{
  "n_layer": 16,
  "d_model": 192,
  "n_head": 2,
  "n_kv_head": 2,
  "head_dim": 64,
  "d_mlp": 576,
  "vocab_size": 2048,
  "activation": "gelu",
  "norm": "layernorm",
  "norm_place": "pre",
  "norm_eps": 1e-05,
  "positions": "rope",
  "rope_base": 100000.0,
  "rope_fraction": 0.25,
  "qk_norm": false,
  "attn_scale": 0.125,
  "bias": "all",
  "tie_embeddings": false,
  "parallel_block": true,
  "init": "uniform",
  "init_std_qkv": 0.0342,
  "init_std_o": 0.0342,
  "init_std_up": 0.0342,
  "init_std_down": 0.0,
  "optimizer": "muon_variant",
  "lr": 0.00533,
  "lr_mult_down": 1.5,
  "beta1": 0.9,
  "lr_head": 0.00539,
  "warmup_steps": 200,
  "schedule": "wsd",
  "decay_fraction": 1.0,
  "decay_shape": "linear",
  "final_lr_fraction": 0.1,
  "batch_tokens": 16384,
  "seq_len": 512,
  "doc_mask": true,
  "train_tokens": 233300000,
  "steps": 14240,
  "dataset": "wikipedia_en"
}
MLP neurons of a small language model. Each row is named by its layer, matrix (up: input weights) and neuron, and shows model dimensions 32-159. Each number is 500 + 50 x the weight over its row's rms, rounded and kept within 0 to 999. Numbers have three digits each.
A block is one neuron, or neurons of one layer that tend to fire together. After each block is what it responds to, as a language model described it from the Wikipedia text at the highest values.

L7.up58:468472493438450435559485475474515497583557477429561643384436479419439487503462429506498493430466457540538514497438448456515475479517452579500475508431478527504504407505472506475562547500406518515432637493564392484501487477522444496548521538478498554520486534560484501478618476477500504440478381604416424512584426472471415485496489457564423565552488497531513570496473471571512525556429
L7.up69:442496492405523353478500429535489462645501515545460546544473504554493463526487539539555595448426464576472495536509589553506551550517484509522436427525401387482520450483396497499383510551518556521436565515488475432562542438557486562532486496477455476485419490493481465500489550578533531447525486477481524570476432514538512477477560567531417583491513502414492531489420533552492497420459
L7.up114:534527544448462455439512472509440504532507586464457607458507484382500603508436424525581564472495476456495462499448564589488495553505415462471465469428496544476605554499489525498474588504542497494540569475565420489584519483538540619589445465433499540483507519387549427502652466563436464446472379520504425431493459500425501498530485518558497567417509484540538490493436496442554560580569
L7.up159:534531486593623555439523474523498569552493504545479519520478424472475510523473489508538582378520466467539483412465453548475528584512470460510557501413491566390491466367502478441497545551544495463549460533469490520481515525421515540502465471541472541571457535509503504398483522489438462465485463537466577491553416481502463551525526620575392528448486488503464505524453568581479483550500
L7.up345:484554489552464502471518392560487490410463537506465498437564533572497397581562521546546551467527466553496540561487563560409486506458551493548486506445414429525560447404488446493572621487544608420458516529498443495470509464510590461496486483523472427501449506483503533475502484560401492557512481411495472466560383468495579476589412572594513524424491476474536555543531536541400543466440
L7.up449:490537534456412477502603457505429520600458531426528507514567494459451530580626456580495529327619522450485453517432562458485581536520533515577460479520469403475524561514562557471510527512454476495547446487462498619521407528538556523599481551482439485500447571528521468523575445450552473507442500511505510474506525465531508511580556546470620535436530475514574498410524498458512479489529
L7.up491:512537540567513488482450440492414389538456467527424483473547560507545528566516443513420556476568576543537488449472516541483572530455573497515489450462430493564509485458446533425451600537447609521604486485533485557519533505563486504539487548541515412402534499510517477493471421571562566562464539425533499540551479530508603401524476514559532601446515433467538491545468406509492512574539
L7.up531:595569485455552554450428483561354503558501439457433618494521408488558529524507459504555513454444474565555563511549546487444465467477456557510501571572538518552531466518393489571478506464515435598526484559541489439556502485402458644559530538461516496540494532427531480534501459452570531492468429483426543537483497505485528484436511557460538469562470457593507486535482562469521446524487
Line-break tokens ending a row of a Markdown-style table, right after the closing pipe, in sports stats, election results and track listings; rarely after plain lines.

L7.up52:500398591463561537492552421430484527511473620523586583453528520608508461457529517569572494592446542467498569385428488558507495545440494529580578571521504491529489446498519504463393468532513437463458505562470370554526492486534463502487431513460461512517449458471470440544512511493587380452484462517440514517485441512491519464465468429457552518501506527525521410476527484466475528482509
L7.up123:569490556362532524430510446357438480562534508459526555380553467479506468459495502536453533490478457581518529472507438512471536571477474476485607486491522558559449555464512443481442542470530513543392560435440483421520471407397540420500519557473507482482517518514500436470496547475520490492506545482513487484387519522509586515463518549467601457535446484438433526423498436492428453490417
L7.up151:413402482470361526428538466442495540438533450491531441470499526502541506517480460480525467601541453537360493479544493489472449499468522458525587544538446469595582482550550306554535516506472493577484578485565492446497482599467512531564483525600537475501466477545484454539464563548572580449495460506434525482451483449471460544460474494602519563558476493521479368556539500550419486411525
L7.up276:452555523501583496405465496412513409449525493499577537399496578576484524500591420493406451608559534417589468537526527491540449555450501489504549580468542519496594549482496461479540473518477497492410455450490493485455509470456487505487509481502501519585521393473556455569497548455502483413515444487512516474443503471477548449499478590500504497590540486505549365499494438458450529420575
L7.up301:502520489466545527448458498492534478462411458528485557387506486513462530510523414526529454496534480429502525398459431576485413499492517441603541482553554489452559493446602485531508386444438446463513589552560526508575535481521528455524552544442500585508523471539486506654502584448564578502571543532456503531426452516475461417475601472427578488523504516533481557446452440569525505542533
L7.up367:546494487458510453524490464538535453539513451481453509479466410491492444401493419476427491510486501505515543517601469500476489514537487524556569514512508412450545599477488529522533439372528492488550492453583397545537440486607527477513510447455495448483516507445607450418458511462475504644580543508464467518405540460490518601425457460434530402518516491459509526458463519402625528607533
L7.up553:524466530410555497489550560513560492613521495486527529451539485442528461423557467518499523556524566399546445465513472491456512495455551495534629437492480375461498566569551501490502483612554532442444494481453445480498542500463527460505487488547521419528505555533582531475559492561544464491406577457449503609533432479536429468485477520641546477514447548567559469619492441494527500596521
L7.up573:530578490404483412545497525508437528440482481522525500515456577497511512605492454513509386497451457547560524497489428491505524460497563609490478483534507565576515521477460428533423497466378583499494587598574432527497443491523501483528600514524501431518517526511516444502499519487532461399478456418494581534484503479513452480450479484489398548628467529602594502438409428468507463508609
Dash-number pieces of match scores in results tables (1–1, 0–0, 4–6), and inner fragments of split words, often speech verbs (tol-d, claim-ed, rec-all-ed, ass-o-ciated).

L3.up9:479441498494533535553614440522462584533593535479458592542469512489543471474427448463572529568488587494531537543456429528592502513477505492485386517559539413545523532501451494497517469549494443569444556520351455459446441506544446459570475542568403479445477494531502422564397525467561443494428480467345553477528572464429474570437526500510537552511567475489498449588391544568512514536546
L3.up236:490499526532511475549491479554597532575477547489457460580564582391519544552477505536495604485477561402412420548444430463561589541496505565528554555455510541558493563492543561546471425487578463487531498494476537500476572579392515501534519517498583463497463598514488461491523479388547633443517505544494460530435528483453470449484509495524480468504516410483497417487526385491500565507558
L3.up278:565613551514550479524428537519392523486514440588537548478538377459543516513447506503444494501520538532413465510556434474461454564509515491514509466463461488409476507455494570535468469519516523499500514519529491552583635533404474519542465472436510505491493413464456527557604498482464522499487494524483475456521465403437472504443503496467514527528487518391547414520403525494490478491464
L3.up366:515421480498578453579448505453439541451518537481458529596563552571450517502535448466441538522438523418490399606483453429506461458374491515520536517493491536478465509547543517479475501454564613552479484504544540392508535505455514350485441465555552475472488511513598505533557467435551474430413411462506513474436494435512448472512508511518517468448532405469537594518530513625478557479458
L3.up368:529478558524470447557477589475516491429559488456549464640585366432553458610489526564503507582527433478519482502446550479552476461517477434476404538480420450509523449496476420445489510521553585481464486469450505459515527582522470437546494499525552576431489525502517462477490458495534513582516491487596526418499453409480489471458541404565438526509524514486570495544490477557468563475588
L3.up383:426465470456468450636386495474423559503404482451507474457410488553425512512501521585522440592521526497471475509521480505572473517508477457487499504469494438482511442556555498452447524396447521521485436502586504490520475474509357459467464476508510559477437587535481562464511583458532413578425468473463518487489586524459577481532508531478443542555472501478583462520533542472545331549504
L3.up384:460540455452503521423557474405484416570456581512533508497548419438541420494512539493360552499564557573454555529502525562565547539475469562495455506481465459513393420544524535391376515513425511513559523380496456491464452478525535518530467469563532497386448512476480437569481511506583622528459475519521493516511495569437483599494511570469477520524503492455493474554524548539488581560534
L3.up476:553486529548491522440523456488437434541577463458565434564468459472537425573519487622517482424537468455449452449554480562415446527485495461475529473447397499546486541587485554523462509561542596568527477495374596388459612450470513423501492502471470515453444470448449487553490484438524411517527547439615482485466545497522423490479494459454485584439567495486500409507554542526485557539539
Mostly the plural "s" closing decade numbers such as 1980s and 1870s; more weakly, short mid-word pieces like the+n, the+re and Ath+le+te.

L7.up186:497474544475462481486580452502524462468462593500446518429508522507462487590533480445443486540519524518474435447550583450569494566474483435544487505501448515507456536579503517460536494544461552506527516505536398509498465446496589514571580400436508472536468603470419495576452399612491554443582416528451497586572510588531593405454538514523611506506559576439572557461518491549528525562564
L7.up223:523413500471504522490480462540479442386448550562485541468509501481478458489514501535503470578484563491428503493480505466530512476533559501430500575419536568556573458387519522466497492443534534486564539512485435506419597390528572506460483507537560567527473535552549447517450488493496532484571497400464498493448496576497560434436524483446552515484504470530549544496569487492517533508549
L7.up311:485483534421428563514517501478543516516496489445415453626501506552565441501467522575470516473584539538426454511517517485513490589577547544447523502504445614496491535541540495477566494534520472602453479511533503440510461442482514383484562595415557482508541506388565484509435475485439396475524433456552479533570533551461537478559492450465464517498605624463493475428477580543514419466442
L7.up332:517420563418391482500449537424493482591489481497545521524622557533585467476462580568494502542572508537485493543494480437497506487491576549515434507556494458489556537487525395454515422512412445518455489554452504504433530463553574469509457510550575520461526614681519584460494500512483411483525552463494399631530501490537469469504427522440500506612538470421623484481552411500476438515462
L7.up356:554436508486477539565408461536380501455471493512493522467530477473402506502468509522523431525471570412490480436534558453556403538543566448487590577456544523496451474499496417550508567525508557603537501472498554496600531454538598438580544523476530510501499415494483534487425419507477624398529493409408501518523443471522482441584573549508603500472482503492508548500537527608474445505443
L7.up413:536464563520523527560541433477467452461419560511609486465515545589412468518443561512524532473580442470400506502462584518605575494535409570501513591427460544510499565545512534386492452477459498500459459511548469416538518453487537449500592465440446514488489522476463574433491506493523574516562491547505458513443493455499568395597562517498479538545597562449415496431517395595569505559522
L7.up453:593497556516512564555574437488446445470484528579465531559479576544510463476515460481493500446453473562504443454534530519511484475500520472489574520431448536493575609542510544524388494541502541490481568528573377360556610441534492488428550518392578485539434610456465525479425575409490473521522490519630434598492503422449458509588449470569485494444448457506474457483490521452567546522522
L7.up516:537510515496487500512471469504461389552437451578472481564518501546495527505506468517487488455474584551442474499563518598534544489566508536574500506416511515470447455491524448507508421505515493458468554520421506530507501530480550475524509516418594395507538511459457563472439598499483556506441483548563325566477459526512546391484407516467535518472447459493500543511474465435551511486464
Word-completing pieces of subordinating or transitional words at a sentence start, mostly "Whi|le", also Alth|ough, Du|ring, Sin|ce, "Th|at".

L6.up465:499513441464513536463409441499414523531526513484525505508551511550539619456512414495598565497477472466482454502618524552392495439569530510523551579571468442519515518553537422525460468531518410471521470600465455484509475437493449472574543436484521477437450496528476403555511426550552558479417557574466533529497539440459465421483479510539464583565482510446549422429526513486497456448522
Final or middle pieces that complete a word split across tokens, mostly verb inflections like decid-ed, depend-ing, call-s, defin-e, plus some numbers in table cells and the word "that".

L7.up37:464494494384584503539457483547519479592544504515521457449557570450401512603452522573471562483456509479472610544638557474496528493463567482479481504479508500517530424500525467504488503465500403537466536515460519477566522456464516510559508542472516449468510600483547484464570520494543421513539600559473468539446463532517482442576546540433443535420483472432519475505438507534541514480476
L7.up68:554522589521544388508487555556365509464430524520434581553526470497473550577494467559503532476425494398620480601522536456468478561473477556461491497489457442436492517428533484372534475547447445495557532499518484530487536429464494559471602480480575468507498471483493502454392574394497526485454483570459434588503532466434440510505529428516561493517517487482516583453471491502496520410456
L7.up77:486541591459486474531438490549504473549510488521481525464435389504385450542408479517557460473484535522445501546606434504459530464477572551449538525516505532442435461498508597485502405556447565495518484545488408570479522500500467591433498575542430496572466418502527508425548539511539472459633444475597432490616368436422541497596454594512600527532520463434524627507458483558463543537524
L7.up84:518543435534525494575489484536490444559502407477505481437514479513384486482425451491461479487464438563479457459480531390476443574518413473462420493491453548542547526493508465539494520654471456498508536558499446530518578479582464445469517448496535546440525495407498549539468611516512527532527434601491464559467534519491424536565433480565458433502542387456532532616487529576511418455457
L7.up95:566540489485428538480515529575434538479576486400465650405427455516442501486544499451516536542499459510424538501549534453425423537456496506446385445508457444511502411587547475525506456531521513473442479560487429437555527572483420566504466509492468470537573508462531491468485506425504512575473537662508431565472604459475587428537472432525527453552494550455480485402509518504526543476531
L7.up99:544527451616439478547470504468441482431484492483463511396495472509441485552418494616548514539525538519434589505408538452550501467446531548487435488475440519489467511533440421410493554519528549549456577447408465545605537453499491517525467553517421515476544479500471444508533517490445541497529508449656410462550459488476498464474463493491497549616519420535508509594466453481552541499533
L7.up322:483587519524456523495484568500478400487547454494562425500468531571492414587467547535511474607394555519458459575541499489460426511476594452447430545443431434466581480545396617375463442487534487494537589544559433556566484490508497554531452604469553457421539481480503485483544536551414477479527551538522417540548500389395450502495465496499504515486529522509504531520542543519515527494502
L7.up376:543560490594561575502432448544501372483572450504387472535530544551540466513552462480462565549428515545535463464578510431454531522533530537471509441575504531466492516476541520467464424593546488579488550530465362443537512381543487559374502504585509539418537504438492515498456504521473558471529470584489520563524577397478430504513466462477489437484467437487537553522537508458495492503476
The prepositions In, in and On that begin a date phrase, mostly sentence- or paragraph-initial in history text, e.g. "In 1943", "On 8 August".

L6.up134:474523565505507489489647439449484489500472557497568474417510544546479528548506430481531514554503556483464376467559551512511493437504569615491514482407472584403396511590568477475603485488481450492476519562438493530554578540470453415507493478425508375527566594450558520405504515554525548453530557460478360527480445529472561440466514519476563535549427553400549510449549516483471498470504
First word of a new sentence or paragraph, usually a preposition or conjunction introducing a clause, such as In, During, When, As, If, Although.

L6.up431:590571568562515509529581395566370528490438517566521508458537452472455449509532543440505530508474529530512382450459578475474491467555526468561472467499575499440527482538600323552552508592465563427506485508522439539495502463469465436571435422432466478556438527547394457473408487539456523488574508471457503559509512545507543458462505477456511639519535599512516460455459524477467555515494
Tokens that begin a new clause or sentence, strongest on the comma after an opening "However", also sentence-initial "It" and joining words like "and", "but", "while".

L3.up235:568493474586421452519480512500525452424462434633519484463482471420479514537528485523449608531458429457446548462411432465446504434456579487534546452524415509467546503474554460536509463542521568603417460453526521544590577558446525443498538562498537500565460557604574486451431506425487496563495593421503480433482495529566480601458542473446426517477512475515450551480502461384458515474509
L3.up259:420480513452492416517432441536561491545498472533440513468505545521498515481469593570424546582477514520498447547584494484452551475479536501456448493545534397486542544463519474453475490470536359484442552404538547456487501517499490427506554549611520505499478536471509452468440478519485591535448547502547565498510511510594377499587537473482394530432564482522404380443567449500514486554547
L3.up267:512472514533446447467551539475430552572485559498468513530491403469511561583527521467481577551449485509514509453498502458525582540546467620546468494650498475455466608506554452513529478514476605397519605565540429498488515514541534510469530493501562471489453497508570326444495445546446554477533395442468508471467443594490457483502503462455467543448510538561494477470494580550553498338559
L3.up281:542556539595523529578560473519425471429555399603553441516454460448506586539496438541425498461439555539455450417504441533440495447503563531559496492439487512488456420456509440488529507543465456439470553566524511512533546454542550490473547610488605588470471523501506476434437469471479456494547548515452503456486478504509524629507485590500429425419426538528457457440495440496444477520486
L3.up313:507524543614436506480515524470505496410506465553489498534480546512468401485503486501607571538529496524602531449507527515429541416476527499425493503508426450524504497511489518586522515552516553481566535449579458589480496453610485561560483623516426516474518494629487426463493545496590446567404477487490440571510505518465471477476566434475489481458472418469549559485555512564487526562537
L3.up354:411425478431470522435522424403478538561577442556486517432485453437522485541467552416483523571504535562599421451542467416454505529544463476499486482466524599510556460408474414470531503440545503576486473465673560589470455478512515420553537541472548499406468520453640536557507531550515577597438477456516474484470490474553521512586465528450483417564461538428488509481467493580560498452518
L3.up417:469442539528511429554476466526515473510481412459466598455514514371505541573496514551485544501482580579465506368509438484548507420452467477525382468555484477557555544528560457524484488462436440524492576575509484464497570483487493454549493485464428481474530532454550434588551426496467493535557534384520518510482479430550485514493505440613458580441556462577582440482421433485553483429505
L3.up473:548514447535451491536528521604398431497408497456538517387441537490538535561465543498531570558525460467604562465479394467472551516548573502551563562514461504496533464550415423568489416515534466540437544517402433522477437519458541426509502515450462453452453549527578473460433542476536471566571533563391497456427493526556413439524478441510563537539502467592478442541533452467486528518510
Word-internal pieces that follow a split-off prefix, strongest for "ed" in "di|ed" (died) in biographies, also re|st|rictor, con|c|lusive, pro|te|ction.

L7.up91:510530589442422469486465472434555549433461540458494488594551599487465541548473522435487495566584433495435526509571522471537453534558445554496463479468420500424435509399493512473475531435604518422490494533446563447566499454535498400497478512498563509547438390525468496600439520491465496482575506432557463489524542502464480485423458493594480518427595420504476528458495562524533497546515
L7.up117:580595583486415539569363412486533547540507490470507502567469514488566516490455529474570500434476489493430556522562421513436508472542511494461434500475527441402537488588551450553481573519501577473599500481474484441435533506436456503515480469467600509522445488599572402519482460458560445386526553511523429474573453536506543467439623491527453508519451587466561498464499543511510480474510
L7.up187:480479522503476445546485440439608526538465554554553528446449442510479498604542545454490521539472550470429488569475539478452442496609494459383403477464528443465568555577568500451539496444494418497602501416433483494378545519524540497561507514481550569471539424559536468549435527535536527468455482449502577493436483510476510442455491592583505506519494480425481561456499442492584580528466
L7.up268:412478560441491532439526416493474564477489540581535428551505452502505395409377627449453491505592457516523508414597617502513478514554522474482572474440487521451481455546492482398530505400492532437504599447496530489466404485534519456494448529480521563494496492536426499438480508533502551501568561472500447521465562528464542491479419599486518487497520613525555489556511434514514525481467
L7.up373:500447508509493455458583420531462501526503550457482540475487534466604606457481475429500587460532476454471515547493462422517489447488444485459452491508487551507503534467434597516445462488563498528490488525497475525537463496526641481542468450478523470430377458583423517539421533559518518477488638394536506545450498481436506578458554476510549542459510492346415492465534483456585571447533
L7.up387:474564551459505461499455423461546504457556481501512463421402437530399497567544493471458494491474479483555607557481547440505475524561527458533477525432431569482494450616527567529455562429552511468539504437457503536472502518540453506616467424457502603496414371498545472449486477567509466519488457439479504479490454572419454514539474524524480486549466594416455575504584521536482394468484
L7.up425:430388512525512460486447452504523471490509615549540543504511452447537668453476539473594533550509528453542535486482440491506572523517516534579514449427455578418483481669436555558446462476571495543469683524482464550495463556534476474505570430470499513506529502531477478594563558542432431524486470459437470516505552542465532555502501528497498398474483497396482526510488488487551421500521
L7.up499:497642540561449519502331506510486528456591465441554454606526443458532546507491486527515529490534572506528447577520524495468547500480539486484432581518519498488475515528578512522477565514419460496494498485544488481481499538499598502458499479518525538609481507510469444518506508589536534519484506394622457443503525365541395473575491451546550501500485438408467547561522530469413491585567
Plural endings on nouns such as -s, -es, -ers, -ities, often after a number or quantifier, e.g. pairs, players, trustees, countries.

L3.up46:407558527521462521481563553572533518508452426503412561491465527494497519586491516497552488516495514495469533527477501470554513458448528535589376585516494453466440353551459485511465524512464395507470466380498392488577508477477541452493527473538504571541557510421476516509560517485458367530471468430396412543497582492510447447447530400581460510495545562502571470576548544514556499556444
L3.up298:544587535574549427473574547463507539493516482544452474539574456573594522513481466520463481502492504533488398533437468471438501566491570507603510493484482550459511388529431426448425482514445521505501528475415396507519523522487560528393478421391512581443490494505579497500504496564479502432424448509506518420500515381570497482411523508522439483544585473438553475453425494644458435559518
L3.up328:496508529463521441600465589470458501459535520620504478502388528489553430625589507466527508398529520512575483553481457639375513517537473528540453501488485435462495535497498497491410454464437456479560539503464510416437470509547510502461428444510584486531463496483444507446545472548537545482545420557569460495445552492469535457540416526529435566570523524570459418505478517507548559477510
L3.up380:480543584429526456494579649543507499517536594538471555471485557574495484525607400495497471567588455418547561535508418490504493490534511556480501554484457500461522432440447560482506453451498496486523353495473521443564458524591498406395597487570436585480475468516488406480558470468424521551459513429479468546523508462429528464481562551549491529454631550543547478634492452566509424496478
L3.up381:554466551546543443492556574500537579500548548541389379464470534541571518537535478566562501549557429424438461474497398551461475486550502481526414495485440552480541437423625533427533429500447521463527511573446486526487584502499469489483509504540405525482635509538544458490467401455473510531395501498517468450525503516465439535479589532492506457535509450405425484457451482569467480446529
L3.up459:473605449562475384503423577477523536543503524597432505537575491470547465446469493581527358473489482494495581433550437386483543491432523383462516483532474518522522457533508589493558569457454595509418439550527423465544446505497513442464457574455597564554564482557604503503572520465493495469463485461566339497444517508465444480546520498529488505481442561533554515533460554478563471404506
L3.up512:483428543518522467456462586478451445541525458538524528404579553448474468531478525528515368572486513466452424541546516466504579477553544449445477494468502466488452460474489453471506382430505398463543454490531492369500448468551419420433511555533504542459472554548511443524500490447510542501596525468453548607454448421462450524441468624562484576473523579509477561574530452597582526458486
L3.up520:491534589482489559545535562562437483565490498467504499455568409485573408438496477533563510422496509493417544601477544395462465399515560492506615470565432529528449508451466523469368515499548549548387512449433525451486491568551431520490537461581576482514444442496405394469555497487486490457547604428525514541438621526492482409508501509543510478502570444458541504482523559497574541520510
Second word piece after a short opening fragment, like il in Bu-il-d, al in he-al-th, ol in po-ol-s; also digits after thousands commas and as after commas.

L3.up15:552441494521523395449471416573514561533460539528581500453451440465469493564501498464541515538375570537454562509541495416492451495482487539460442529497454546505513499589490538531497527402453551447567528484509573499486608581587521529499576530504466565564439483535484467508553503567602443477438514403504518511479446483397550434458459545455482544589486427489542508461480368370527483503468
L3.up92:608496436575436536483399493448558497599524430523474508454459556430488470497503532528513482454512518551619469447508433489513540407530528536514439578491440540464457546417429503457473491548471394463529517456551580537473552535562511454480465531392477450554453545528528452469530532620557369532541485517426471585442521437547506496511504455459559436399599515385537487499606461483489490453490
L3.up106:509493429477504540445524439583446534516480494579401489570472542518597471503558510432476490464468575546516436564489519472608550482439582500450616401470505492442522429439464608511482438427542411516562561479451539474460440500484551512513553589437444455478485448462543406536506500541569479438449513548519458456455440472440507488479484483533557482505543377570492519542404568508489534508494
L3.up160:590548434550584544459560476495428504478473539520519473482481441454529544501472566486558532482523581507528353439445560511458486507389508556479630422473464482468513593524540523552582521546527527456589517495466499423468559446480585416481454491548421472488495419577477454567539434538596516558505373476480443483485552524556464454391575470434510492520495512479590472522545506404522512572536
L3.up348:500465490473561521502468510499429514526472478473478533501516502455424425622539550473497476595377553507450461524523430481500532478504521496519490518470451436469359494393585553530522453532509440507551656500441478518531539541542628434528499530413459524599509476525474494491540531527494514448361473478430432519494495513520530492506588529515501524542497452573452386422481519460497509522457
L3.up349:508468491491587427487444554548528556483511564472490438579475394442541497514532470574625641551586459581479456506381470548449463520488422525477485516485495564529511547586553441488468537449501444491495559514465529580472541522526549473472550449453449484527431484495534474553561548451575464511442523497522499432469558480542472453438513455513596489553507523425404503514504385453468500529359
L3.up371:524503497441507487463545490611461488620507468491458553569471440463517499508410513554472439563436462591492581503531513452496515489522485507398552563506436516340402508433495479521538510488528542478488602508591548530516500586442557448426537515509506485423426565475455471441483486618480481483402496503505435529615551551469491473443449475516523476519451510531489570455535509480475443560462
L3.up521:470481515526529531448515522554507543533505539444485568503543549452543451524494489563480478507494455503547516516493512487470401645458512512450525527439569492535472441692542532450438382516575521549578450467476441498454530498461465522530504533411498496562518464524587490437503640459522582431406525446498575417599396486508462369516489463503491537560462523378494473498503506434485511557500
Final digits of a year, mostly after "in 19", e.g. in 1974, in 2009, in 1498; also plural "-s" on nouns like camps, sites.